config = dict(
    head_dim=128,
    d_mlp=1024,
    vocab_size=512,
    lr=0.0119,
    decay_fraction=0.928,
    final_lr_fraction=0.02,
    batch_tokens=131072,
)
MLP neurons of a small language model. Each row is named by its layer, matrix (down: output weights) and neuron, and shows model dimensions 0-191. Each number is 500 + 25 x the weight over its row's rms, rounded and kept within 0 to 999. Numbers have three digits each.
Before each neuron's rows, "fires before" lists the tokens most often just after its 100 highest values on Wikipedia text that the model never trained on.

fires before: "e", "ic", "es", "er", "s"
L6.down454:442531496504478510477489508478479520469502505496565521456506507558517550491508452499505505434489542498517485505469505531512437480488480502548444482484529506438518464522478510509515494493513440490471496501487506449485542498496486517468520477518523531505519473530534516539479516531510538507558506483496478494482514525534525472500518460495520525470515491503528460507529542495502502525501473505484480529497491550500480452540512541535553474505513518485521485529503498523496518548481501495488518499514475479497476510482477528487523497468500492484548477458486484481512456491505527489

fires before: "t", "ed", "ow", "s", "p", "or"
L10.down934:498495479463498492495536547506499502507470519493498493492475513478479456479507554498504450500514512498533508516476525513500474475498510543516508509509491510498539542457491457517477535508488508500511482497478512498502499487489509454509506506493520444480487522532467472503481491505551521501478522443537528492531491468499472496499506508475494460465455468494539462496510443470536513491506522458496522507490542508518526520524490496522493490474496488478509483504517497516496490479507474487523498495509508482476525495482502472525512532542490505542543523492506455552516509567524504495

fires before: "y", "ent", "ac", "n", "p", "or"
L5.down556:506516531496497510533487483476565494542455543531509527487504495476467480505483514480473470477546555497555491482497515518507501555532483512537533497502490516487506526518502544474536498536512508526502493495497487482500540462498475515515492533503515492508487527516512503504492479513522520537515506471493487525504472485479494482461504493508483502489449513503501530541460478532523512515498547513481467481454525465485487489496485487532542470509507536471506498509481529489511493499515463498478479511503466455525504488519464475495487526488498493494506460460488454468516506459491480515

fires before: "n", "i", "ion", "v", "he", "her"
L7.down974:510511530486488466500485486494543519496497509561537498533526486503536488520515479474488502486482527423493451521511488501506492547480482507476527491541480533496505464501459494510537486492498485502525484501483488494467471509482505501475459466490520522515485527525464482492437486527519466501516527522477528517520475469498542477461497496473473506465524562516583494493502510520513525474537478495497505498469462496474514504540466480494557443534464505469516485475513478544510476440490514508498515513516517461425541482478487529527497533536548538472496497490506483488487484508482519467

fires before: "\n", ",", ".", " |", ")", ";"
L10.down88:480478493518516468504475508471515504482518495518530526469457466523508485548429477493508503494464486511546517452512496528501476474521520470537505544498537451523464497536516478501512488491515468505484536505474489511507506505477525505482521503521501528453479507474518482526506486503541479514460537512537515467527471429495540537479456501525537501478491487465541538532458515474487478511492517497499481491538497461521473483496502504527455525484490535494486537540489449538497485469471461518465531498474495493486494461535489487526493471497499484515508481525469504476535519459543526518

fires before: "ed", "s", "es"
L12.down588:480504512471495541533513480489503511538482522513536531557518496499503487549486534435486483495560502520498506485500465482486491516446512469506544508466506513487494490509503495475528530510532493554494534517493542528508512498483474518491503511502491530506486502469487508530535503519516494474526460427499534507491477471470524489529519524494472506470475532503504529501476471471501472508517534482489460532516463535528463538524499448541464506495513481503486454498522498508493491522456497485515484519514526485483516489475483513470469463525562494508479481506495482498472505497471523473

fires before: " |", " ", "im", "end", "on"
L5.down846:488507521513495494498515491488464472468498489489501517525474464485515490453513503547508497467500485513514489468515572517514497465469495496498517482522541529490501512500497532486531514499515505515499510538490458485477473529555472553490535527551518525513469494549479525476542566514479505512503513467524516565532491485526498509492489546495504535517485492458481506465540527489518527474506489505505549488458494495487527513505525506557470529494500480517529504487456446521493499525497496444506503494493431493479484494495534533533524486461481488519527514459462463479508471456525526500

fires before: "her", "h", "ad", "he", "e", "o"
L12.down787:492504522477468470457493491507509503515552484450545451459532466488521506514487495501483465439458522507532522499535502492517482463531541539500515489499475515462495512456510564507471521449504498502506526476458483498511497464509516502519497500521465488526487534453550454499462513518496495502522540501499463456479485493527525513508484472515517449503547506530485518501488492501492455516515532485489501487487498483531499508514501516491495496511486504519477468521493517535531536521548484475507533461503508484491465484530512479489507470521434475520520482495430471487501521510516488446

fires before: "all", "h", "o"
L6.down100:452541485483484501512509486458528531512473512482488485499532476503485486496495482530475510523502519489511460482486494531515459504533471493529479463495541504511454478497490459466510518508473474496482532521478521479494507507508498457539481484453532563475500493516530505496518495527517515513493515484509511506502541479512506490495514474524521462470501487473504516517519498511447478471545501448490500497507487477546501482544516490448496501489525525504521480542534520546524498490490509513535493555459502506515536451546570519501519549502577524453489470476476483515505526536539525503

fires before: "\n", " |", ".", ",", " ("
L6.down755:479468488512481473493524525556507543552516503506501478514500494486526442530514485510470505509495533464533513493492503488529509477507520462484487474440477487489510482492532487500463512451474534529477548471481503526480492498431460499527454512455521487476487499526493445524442487482506488481511530494518592531461493481493497497478512454488518501489500506488504511516487494483458485514515508510520527516520486527515454445511507481509491514511498499511487462492518496541477507493497484533510501487496524491526505480507461507532510475495498497491494496512489505518536466491532523532

fires before: "e", "or", "ge", "y", "at"
L4.down113:537519503495524543522530515492500510456434454471534499482513514536513494482519525523532512475486536491493485509503505512444546503500527510563480512506493495485513445504464489497499514468506546518525483466494509490495517470449456529484468491528508506479527459505501513531507460515516498505524483496512502548504536475490472507491484462517473516448516457484467507528466482501485483472496489505534553484518469479472531506459470529516518493507478525526480487499496503517513509573512516530480503511513505513455474512490519465525486527523518475490508463549547532498501476504517495482

fires before: "ed", "ing", "ment", "ation", "m"
L8.down864:497508536512572482492544479485517514501465466500487492487518517516492514506472528502511471454483451513517486484485529547528468479502490467470528494479531488465476485486464496486510514468459498524503494522524490525502508511476505491517532513490482506506495453481526456433426489495449492585522498513475532462551515513474521492490522526519499498512497528486484512524510469464494518546479516505519503511510471496513487528506505520529505487485518478482506503472475520480518490508514435501507526492513475477509493507487506475528509479497506508486482474497489523542470490487503520545

fires before: "o", "r", "en", "u", "iv", "ame"
L7.down901:526488510507485524519493493519507481467529505491460493500523496509476515521535489483510533498502465525485505519501451508509484486544476484522468515509479461484495458480487486500516507496480475525494495468493536552504505482460484464472505463453481512491466452532466507531496509562468526492485481493492527510462482513489531485506467482510524534530440524525521491518507483515491553520475520499536485507459486485567492509539516507489500446468533569440504504481499486486479472496517454549478526497499473528491479513489522496545480477523493508545533476506487539504491480516483469457

fires before: "ow", "ion", "ic", "y", "ment", "ers"
L3.down513:476485501509464456526509453460509482512457490476481513475480508506512529501497502454489489491512545504492510500455509518515522493471531467494482500499528507508523510534495538512494506453504485504488527457471507526512481494535511526512508507505509510509484498507477462474487492493536504479481456482528452502474474522493492484471501539416541524539501502475476511501512505508457546510501496464530508512463532519481562511492553506538538449521495537503473527507534489512500547503532530484543529484462454537522508467514450530529510489470529523545486506492505499503522521509531504512

fires before: "h", "y", "ion", "e", "ies", "on"
L7.down145:520511487491469543500494484504493468461502517498498485504510468485508465549489537483433498503466467507520516480515477503523490479509495486515489485543482507494481469486532523522468502495489439511539537470495539506507505496546485482537483484540522511503512530532515456492522522468521430515559513515504515531464483523483475514518506532459523504486529516506527525484511517490497559503468519527477489497480502519514477526528527506522485511527461570470486505454501531485465471475490499511467529510467433553482496474489503489499510495468514479529493504491502511482570455499527529447

fires before: "e", "ent", "en", "h", "he", "s"
L6.down725:511501475469512527497495485481550525548482491468521446488436509512449490465460519487511527568542482516494468516497519538489477507510528509509519448462480481498497517556512513478501516496486511437497510474534495505513499479475488501487501539510544459502513499501489504483516531495527481482455507485499472481433496537550545505506520507491499519550526516485498530467473507511504464488543527491499498510481504497524511518477465518539488500486481481540469514446498500498489538491516490547508539434517513457491512467519524514470532503521498497510477535512498491493472475526479472489

fires before: "n", "ard", " by", "on"
L7.down519:519481502502502497516530470517496535517479455465523464469475557477532487493533549516517515476474497497493527484508504478474484486519568513480522459520509494555503500476513519504506479535476482518500481482445537477502556517491511531549490491524450515516547495484496498525497497485529573501501454497505518529477502478498526511515489522460557518488516496498470527455497491490500504501494497454520480568522504467498507439517484498483493507486518505486485541453449478525486502486511499431482511481502522501477464508505480481447515485472527487479528526527527481515510507451480478475

fires before: "\n", ",", "==", " of", "*"
L12.down543:478508498488523526562485507488491488518509484492500503537453514511488524536507451507487439455482480492495533480497522529509463479482534504481548493498500509538466507477514505482508498507548459517490508512517556544540490473503471483461512517501491528506502527494468503491476518523490564473467530484508535521492502512502511517468475491487504504494522495471524477503487536488498472485511535482539493466526531508535528490485506505552509457521452497460485451526537484456489495472477485507500534505488497485484471479480536499490497471487456509447509493520515498509535490486475505521

fires before: "e", "all", "es", "il", "i"
L5.down83:470517463509500525502477494461542474510475526536470474497517513505478498510534507515478518486528491474500510477554487503472496530535482465525447512493496502515530481495468457464459524516538500522446476464493488459495466567460509464518520506515498510499506527507519495506544508534510495504541531478510487462492492502490537486524523553490512505500476481447487524519512475514508501516466541528511527519514510454537479530476439466530502503517517491489525514487485500520495481499520493510483502510473479500505528439493509470458491524490520563505482497525503499542499501510491504535

fires before: "n", "b", "in", "ard"
L7.down422:489496468490530480522515527508527481507543489517448518523471477487542447501530519491479480500476511566515475464463477513473481534514518461481446506528499528513469542539469511484523494508478525499525531489455484451487523495542514521565442506549462502485510495493485507468481504481532522521477467495509490496494542498481524508484497472458500501507479446497480476453519484490508515529455526493498517519508497471497462493545487496470507509484461510477518536498465453474483500522476506546510492449513479479529517484502511499516495496462496511501545489490493486489488541517460544449

fires before: "e", "n", "her", "ra", "ent", "ver"
L6.down557:476477512480505491471521504507504510465482539541529529484526492548523480508505520444497516499519498517519484469540526466507502497479472463530474467516557482529506501467482502504515516460471525491497477502516499501487489511465532477489519486499548518501487567523504491503503483541549517508442531498522499529533468482519516424493504454512526542509509495488472505475503526511521530457479513516510464438473474508480458558497484533505493487489511460504498492451540456498522511522514503483521466507511543494505543474492496461488469531502477532506523476511526540469503493470478471466

fires before: "e", "le", "ip", "et", "k", "a"
L10.down668:483559443518499505506480513506534491493500488513497487505481530516553481526506499475507494510499506489471490487503503464466491452501501503502506498507498513521500475509481520522510485543508460455470525491516514528493467520483518570429508479497503479449470511465480518498508496527473461485482486487483482506507526487536488519528553441513531468530523517512507511518498524499463515514452511518529503534524502506503507573465516499495495536506480489491484488518474526462523504481517491519529487532501490501474520556487508503529485491488452548508499540524451501466515514504488519576

fires before: "e", " the", " 2", " a", "ly"
L6.down0:514541475506523509514488513484520543546472520542466460536500519496466483489517492485506455514500516499476487538464508499492481553479509515512529519488518477510506519498482489493484463534527447520494438513493494520508526447492482491512507497440487489478507505525464466510517476489504467462530461471546515568568540491532510513518524504495491478477513482536512514502487477478472516500530519470522533470468497491491508518445588547502504452509503531467495517492474479526522445509509539487541455500476476450503463531488500488473455492481482519496552483503496486516470471536522463489

fires before: "e", "n", "ed", "ing", "es"
L7.down782:537511475532498522524544510507499525505506502503484471477538494482494507486528518504473522452512477522490468468566470512497438502496482476449499510478504511505493458503515523535499548464478475491487484530453465540460459502501426476514477505503463486517487522493557489432491519529521525544493504467507480455500513495449520499512521508522503529533467488543537497526484499513519545490541497492512477486477497492507496528523491507524534484495540447549510511504463457515487465504510522501526488527493497459535492543565510503482518530511528471493508516514539549459511489525502510480

fires before: "ter", "s", "k", "ver", "ess", "at"
L3.down1009:529476525473458472517459503489490462505500533531505523514445501525525513493533520499527468473494515493447514515511526488482482457526506512502535468508484521493513485496505471505528471508518557488498545534509470502537471504504499489515459533563478494502509557452513480521522485505474505529516502468527462512474506462475505500539501462536460460476498508497517474454526494505501477517523539491509489536493511508466531475474497528496499531481517477476489490521439479462498515522493516511498479510497549488493478501468531483497531522471495489483502497562500471545477468495459496480

fires before: "ad", "as", "im", "u", "ab", "or"
L12.down407:525490471537543520492518517477472515470523499458501500472479586507482536494476495505475531529457508491494557507540523536458469511523500479454505490490489535531468481485489535512510518504519502445471476487558495523535521504461512444519493475486527481478541491493489461480458510490515493496505488528515464484513465506504533513504465479496506497519495503531501491525463466496515494477484514514461502478500492497498470532540490506549489525482486481543482459493505498484560506495531546503500494503491520510494514485465518500486486461500522451513475532518473493456496524501544534500

fires before: "e", "t", "ue", "er", "o", "ial"
L4.down287:475497516477512529528477485476491522491484487506509484500483563515501567462500509478505470488515506500517517467491489519515500488533514485515483475507455487479477478524464464530507506490457532465470464521465495490491517506469494474488516470527481505467525501487525523483500600510512478518545501499511452475506482462501545522505466478496515540545501533503518453507529489531432505500569490502500516518495472495527480495504475510482516475529512503509500528530451505502518472537486475499504518505500510549529479528539490465520498509529499538518511465507459488484452513523474509527

fires before: "av", "as", "im", "ad", "re"
L10.down276:510487473521506522516456491504525494499525516483471480501528543456525499553541469528478493525539518519478568545523504514483503481490465494503544506524530525500541520500473542488535496492482533467504462494484518501523487527504490511498534481486565510480524483510508476458480444492521509511513434517513520455489499506528509542498535471516498513485475499469504447501539487491490509500473487460508482506472508476526486444521514514517436491469505474497525478473520464503530452540536517491494528475518491536536536491486507501510495491528539499493500477469503508474475461477541498432

fires before: "d", "al", "i", "-", "ation", " the"
L4.down581:544506504544505543504505511437539522514523537495505529498500467490525468520474488501553524523518489485529480488474532537460515479503497533546524508532489513501481485501546531498505497475511476483465491483519463493491499496512530496455473482499509522511534473459499512486489524543474511505524460457533504506553492500503490533485515518521527514453502499488472464487487448525467482523509484455490506504528528490450532540472499459464510495457503483499485486452507486489544512494536527517451483502497464497481512481493544509546535475491476542522522504488455490498488490509490560518

fires before: "f", "t", "u", "i", "d"
L8.down716:490513468522456480513504503490518539515501532502498547524510511490520502504505530512501485531515515510469492480517500469437492509517519544507526495494475494503502477530514492515417490475479477484485482498520487481536520553490521482471511527523498490515469491472461501515543441568440489495471494524504517472548442485497494496499500503514521511488512479459502518491516480448538500492482490434502479494438491523494532498491483462485509475492459530499487504505487518502520500505481490549491489514495482505470507509528500483506549486501511480499519478515519482487498498495542524476

fires before: "h", "e", "en", "ers", "he"
L3.down137:518471512489473527512512495434484481492474514513527539516476463481477542486497516500481462520517553494553466492499469527496510491529514494527476460515449514486498459496526501485488521456501437496492480483491556503529487486515520497485519503520502523494494459551514477516553463476534506500492516495498484514503534503508500518464540491509509493477485533488523519542480508483516523475465481502547516515527519500536447520547486512532523539522448501517495463477522520524465506496463490530479514515503540470514488521490451516470494516467517491462512453532508535485520530496544524517

fires before: "ation", "ant", "he", "her", "ated", "ar"
L7.down118:489528475499456501466469514495501483531441501452548523519525491456473498512500486493535500513448526527481532513545548477513482473428534511521494470484499426490485497500504501465481486497510498492473488492517539460461473491498493485493497488497475493475488515474488486488514498494491471520434492523515524544509537473448471497480481452507487453495498511497488550475537499467513491532490517501529521499533491540508472512485475535480487478533484541515481454528483516541532522490483509444528484515539481493470492542512524506516478497494553521490486509478476480542494544501496506522

fires before: " the", " a", " C", " S", " M"
L6.down9:483490510460479499503526498537520542515528531539464522503502496475480484495512532455515485529558495459506433470470485507477472521518534454495483483510511518527468536495534515516477432486544480542484473486490476522489458461493508523492452502506488460499487499540494472534513519519486525495535479531487522478512527472463458500471529517516491505521549508501516470489518461479492485511539518476522496551524459494486515515475489531490546467477513492532521486490503499501510487485488536506491486492487512451491501473522523500526439501489498469479521514515484505573544478511475481449

fires before: "n", "e", "m", "ill", "a", "ing"
L3.down1004:492499534467487498508524503503502524500517497495504537489557514490518509517521520492505457536502440533499470478490484476476495469545486487515464523485501471507484498474496486482509517503516450538493512514452462490519483516503486496511439530477472503487515481532488430530500515500535548528494505520480512487509522492504479450540501522513476501519492534472517509511472498485498472529437497495509497409477511459527500503490543535538525461470503523495506444462511439533510504491509479467501462522500506543506514487510488509502465485498492480542496499519523467495485529472446485477

fires before: "\n", "e", "t", "-", " ", "ent"
L7.down53:485510444503507514529505487497512469500486508509563483499505505497500474489531495460474539506485506484513499508509505535533520474496487480491460494503517494530522529486456473500482476466512520514413527510482517471502509493508475491507530488493561491496508523484449455481546474536510530457488498508493509523509454481492476473514539503544510517524456502491477527527506551534503463508425478505512531492478498496531522486478513511498505523503470484512502416522493513501543478450486537492507482482508554513446521483538503488438526498506534486521540495508523524496491523504509507518

fires before: ",", " |", "0"
L10.down990:475486478508467543476484532477537467478523491514506472483476536466503494519501469546544491474517528482515509481491529447524529459537468488498496532513574466478505462509482524478533486516520543528505471481512503443504501520538491535518516531529467476475437536515497460532546503466512475520520495518495511521515508536484474506483489534505474490497499529517493484493465493484477510447515476527509495531461579476500492508491478515468500491505471554510522484492498487539504501476527512503531490493523483521515530477542488482511482525485471489502497489518482453482494511450513501543

fires before: "h", "her", "y"
L8.down817:497565504478545445451487514443484483520466480469481526471485458486533472491513480492524498484479454520492473484523512479482524498480478501477502491481480535463501519494503573483526511477478492495517514474516548450485482508505495469489501503481499493502524536487547483536461518498513486491479521510506486521468505515489481530527483516503503513482517541522550520509528505499484511484508539469538496505504477532556494522499475492512494461483445520535501499520510562547447563496492483533493518535480452520526497457513526497526499501465524473558497499526470477545510464481483466482

fires before: "h", "s", "y", "re"
L5.down447:492490454474469516519485478529479509488512511534497509478469530520488537517486540480441506521502505548449513466511534463494501472466486497525477490468529450484473491475527498483479522484521446506478498497509495449518503504510522502493522525545509526512496476499514517527505502484491482505481504477545463489526494521505486505454491523500503446512502497480458514482505542504502481495477498512474480470491494487467452543523478492525473522475488546546531459511503501497527514502541464498492520495474424483517503523513488506503477508483562518503476522497534514500520472497489509483

fires before: "en", "o", "r", "am", "ain", "ame"
L5.down131:485488487470522531482496502533495491493517549497462497502494477507473520464496532473542488488529518492490479532496507464546480486564446502469477504498504470504549488513532509514506534538504480511522488475478485508517488512530472493496501492468479553516473472452460483500502547530506517534506500487468510558492504499507563523497471509512502472538491515439501492498509484492438513491506461475498505494465468460512546467496530497500519440475488499495513526491443518526522458470509516510473558507512476509532497492505521477501508507496510497497528465512491527516438480500490465498

fires before: "9", "3", "8", "0", "6", "5"
L3.down44:487525517517505463490470535537522487496527473512511535501521526463546549502505486545493509485478506486450485477487458521532506471507499494540531497508515458503533496498506509447440504429493514521522495482496506466517485470503494519547485479538496480486513462522523516502498512493512523501520454529497503551544491521485524503450502549503497484483476496506464530488501472498485487522490538503501478501485521526469490519515465532505509491441492532519525490479515547513485536504522486498531484508492529512523530484510444532485507468453535468472461494510481489500484506513496468477

fires before: "e", "or", "he", "ar", "est", "at"
L6.down507:526478533490527507506496504472526490513515513486510444461489520508515519489540507455500499538528519514471466496518492501482485481520457510503541495509553526495536545509559498508498498504487475490491510510461508486496430484483489475502461494468545464505523470494493502574484515522478511463489503498467522504517508544534534485531459468474493557468503498493529529459472490501448482481530508511460502538483462467512564504526492486490517483513530536516552476477469480514468487489479443535573521500489499487497510489511509490509510492486524518468519529535525499491459539504500453482

fires before: "er", "t", " with", "ing", "it"
L3.down631:498499509455501486467455472498481487464485508472539505507520505502504500489481472501462494493494537562506501441520533478499555489519522480522485515505545504511497497514483488523531462477484505506497541523526514477455483482489491497525468481499460514516499518485523513532496521478541504531536469490488517534521505488463482493514552507500480526483499556499523555514523536493539489481437456516505519505491493518487472457521521507490564486495542509470534485474493466498513515476477471490477489524493561508479493482519490480525522524479454435475500544488527515523517538520484478480

fires before: "o", "r", "en", "it", "u", " a"
L4.down604:505494513517504551472519488501555520497498471439475471475466443519511529479522518496501462493519472496508494494470499497481501506527482509489469500497475468513503474480541504519499517492479465503508540497497501511502465480477524497515501477476475498481546474515471514515487490501486502502522470506490480531522523482527550527431463520473520509474516498483515496495510489505534518504502504525547520463518491443567479493489485481482501430501526531517504525527453504509527465508524461478516508491507510497531518484541453471513498501542527470541553493512497529534517475502425502509

fires before: "h", "l", "er", "he", "her", "le"
L8.down423:462561492523476463485500491496537492499502479499508532543496538516533493483479500496518503516499550522506509489452520479545504434533508469496505492485511505462491477505510474481508502485484461470503459512545524459433496500489473516482503504468516520482512539507547499509470556474459507501488484532481499435512534480494537492496554489437512438457533463516546459480509467485486520509561501495476526495476522478526465514522534508493502526494505527482479486492492502520488544521541515461498482492517504507473501544527525489461481521474529499477538499506454509522508505505536513544

fires before: "d", "e", "at", "ing", "it", "ated"
L7.down133:468500485477501500465509451486480489526494498475504461479473475501522535563500485515537472503465518511454519457536510499482534499507484490439461524537496504501533460481500526526529468503499501492505524486487494501520520511556534485488493474496446499534501461514492509502512520461528458536498469513485516488538476485527483515507499502461510484482525528515495500527505534492474489516486498512498494503520473492504485470532538522508530513532537498511458524532464502531525498498513497472494453476457468472504490503532536524495521468519499508498520532494546483555482455461501485519

fires before: "p", "b", "or", "ment", "ion", " with"
L8.down761:487553539495476540519481454493457533503503522518465482499485477539527501508487501513507474485514536529501459509537508510534515512498487487495495488500504498521484496494473479506483486516478497492508474467529509474510471493428495491539542490499502479509484509532510476542500500452522495550520478483491479528491465487504521479490502487485484477491439507529495530490519535478496542535530526535470530498502456544464514474504503531537554482509461445509504448532502529520484505490496475526509512534454497477535523467497439443501510503497502471472501470519510495511546481547515462506

fires before: "t", "e", "f", "ore", "le", "k"
L4.down561:504505512507483486434483494467496527486490477489461492486462499469510469505494485486501505504500524489474507486501494518496479497521513441542506507489532523537521465530481503487474497529531472500492518495540535477478470487515533488474495547499524486521519524478469471539541519507480501519500463511508471490513513555510474441507481492498494502529473512514531538496497555504519540502546503523479477499534516507518546457487510474506500461506500466525501578515490489469527502472468490533513496501497475491504533517480469512517465501496487489510514487495397483431495501540485475517

fires before: "5", "7", ".", "0", "9", "3"
L3.down170:504498525441464503505480477511492503496450525532521483489442492489529549499546515498491470493480548503490504530498468508495505529479512479521546529523505484470504511478467519557499499473510527495468533493502464477528466460452496495518478476493492507530559502508537495524499534508493522514494502459517543488469481506456527493490451529440497483513454528523530517520494505527489497506527545527496492447462496491507515535539526511481496473506498495485541474493510526480481536493479460501532500490505538529536482510507496520436518519512543482464474498509464500517505471518487535461

fires before: "i", "y", "n", "ul", "t", "ic"
L8.down537:444516489486474484524467501475518468491481484506492493504476534487512485522524526494507482518504544476480464479555498495528506550484513491485512524517515491503510471496479517448467480469497507509524501483538484534489532532506476493483507483548462502550520490523470516490495461487495515515499479482467550533537466552503499514489511527536484486470520486469509494441528474477505523492497522485521512522485481488529564487505500504504534505532509437489485508525523489514503484523497475491510507543530514463490472532507496479512494497511504513502491523506500496489509475469523509468

fires before: "ion", "e", "y", "ive", "ies"
L6.down64:551511521476499484472514499485489545504466496514559504505535510508501524507498506500512523532490509507474474483517518548482515515520481462512476510488470544496519516486510507504537464472535453516527480502511497468483563463505536542520474502521499548494501481514474518511478516515462482497517483486488491532521513512445472526479520506481525499432519520523540518525470528507545524488516504537476455514518513435456528515434489491470454458521515476506517491487490520527515486530483521524514523471503490489497487502498498501536475463475456523510520489495510496476535507503499538415

fires before: " |", "\n", " 1", " "
L8.down686:525516514521456486497502487527526505508436484503503487513509499497502508527494483518523459466490532536530532518515460517510507486517536484519549492467502483520465499469544490508494474494494500504527447447486533540515490525514449499545477504505507516487480501542453473504429477437524476524506460440496500484538488482550494520478486498479490524512548500590524486461459480509490543476519483525471478533470486463519523486489503482513480489489529525499511508489490537487467523517534524507539490494487478504515525524503482496452534475483465490488498511505489493532543505524490496545

fires before: "er", "ent", "ic", "her", "y"
L5.down420:504463499456528501481530528521534526510475545468463494520501469524499488498469514486513516467478487513500477506507496428524513487495473528512503509507534470510454487468539521500513505508514507461496475485503504500487525465494469498477493498506516527481490537531493548505501500514515483484504462500517514522504531542448518519482542533500540513516491456468521500507491473501499543429527500495509461459520473486461510476480482486532524495477553512490523458524487489535478537539506565491515470526500516493467463520504509490484478505521482543535478498502503469431533513493497534463

fires before: "ed", "i", "t", "b", ",", "ial"
L4.down508:517486482550493488506500488552476527465527505522471542510480457503516509510508519520504469546512541470557515500535516518499489511547480543517516494454504486505487480488496493505480503494489520478479527492524508478505458465497493476533485483518534496505493506522482542510489468467504469444508495528509474469506453536471458470537494534516432506469495525513545525479542463493504468533524540471514498489513517533517524514513509475503545508450466470493491490529508487512505475504491529523533512505486484510486464495499491469486506504529508480483511569475479528510481525532514525484

fires before: "\n", " |", ",", ";", ".", "ing"
L4.down968:473515496533506472482526507483545511490493503456486494474484492485490516521464517481445473504473514483492508513501501534549508538513515472504526521504492449510516498504480508484485520518480525540492530497514510485542473518524481505491503485512499493496446534511521508557517475470475522464460476523528519540515469511494505446502484509482522517533464502538464524492541500485457526459498506507455504463488532524485461506471560496528496568473502528500503456497475498540509534434482507482484490461522488461538473481519487484490473454516469497511529545462505521477468499441510464512

fires before: "s", "o", "d", "ch", "e", "k"
L3.down496:491456542492511509481452475469470538531505514504554486490455469475531526508470490496492460494484522453489476521544501477528524502558502528516509485524543503506532510513520525524512479485480545494486505512500479462484477501478505488498537489491485474522558490478511471493496495506467514523471516501532509482546501528500499519496477504501486506481485509526542490468492463492443513563513477455453511470493509477500505521484501509520500510560513465507462496520445429495510504506540478509515521475486475491495507496497522466502537520464469544480529519519497489495506529510479495494

fires before: "en", "o", "r", "u", "ra", "ame"
L8.down84:519457530493530520501520485480509495480529489528491477499480460477505526468557515443508530472516484471510493518463475468549446498497501475521500471458451469442488485511479535519514525509505463496516482473483494541524484484505481474475502485515494515496481510516508489573462502507514513495483494544504506551510509479510518511458457534514503500513500511486517531501501460503504518473502500476556503516468477487511527495476509530522523487443545516492514500526427547514525499496513489526483500499496487530510481491504521518490484457495490500496494471540487532490470504511458473494

fires before: "\n", " ", " 2", " 0", " M"
L7.down928:489519488530473519445506494480504475524507518492518467505502512511502500518479509511569493501478545514457505513516499537504478479489512474471517485510438493515499469478526483467495450438519510496504508538509474552449498470484446511506491512508534494516508467514478461527439525516492516458489458476483484509544471501502490506525486536498510528515532527534492501467531516470514518500515518549481498485505492458520511483495521540520496471519493459484518505499473515533489532480494499488469472468505509506539478518508487523466495481492499495507500515518542509509501502553474509485

fires before: "\n", "ing", "e", "ed", "es", "=="
L3.down712:473501475485503503518519449511502491472509467505510491506530501534492548534528482505522488466497462484468507467503499477524475495510546491485516487473483430485526444475509517523548487500465515510473516474545500488505459519511526510513493481532440484516522493454531505519487505485496505524511521491551510476526521468501494517489505540494470491478509475502502471505494497470504502497517503525542496477511491439507477582510491507553549501474540503493504525475465501525482489515453516525540472526530513513519515489493506493546478475548528473490561516453497521485500458499449504495

fires before: "ed", "s", "es", "n", "ing", "e"
L12.down601:486477507433469521527532543503486524481499534506492494502535482513500462491504501534467525470461448527529467473519481480488504496508481477503501470526520497501498501467498476461509544510528462531494525526517517545505507494506481502497492455519522544527511482494474516517489501514525540487507476513474531486513496464447501459489522485443508477486510523499522509581449476548498500492535498479496528507468507502525487459529536481475495538517528465544466513514496474500511499477420508472580518472512484537491495510501493496520507483517520503498515502548475533514484504488483522481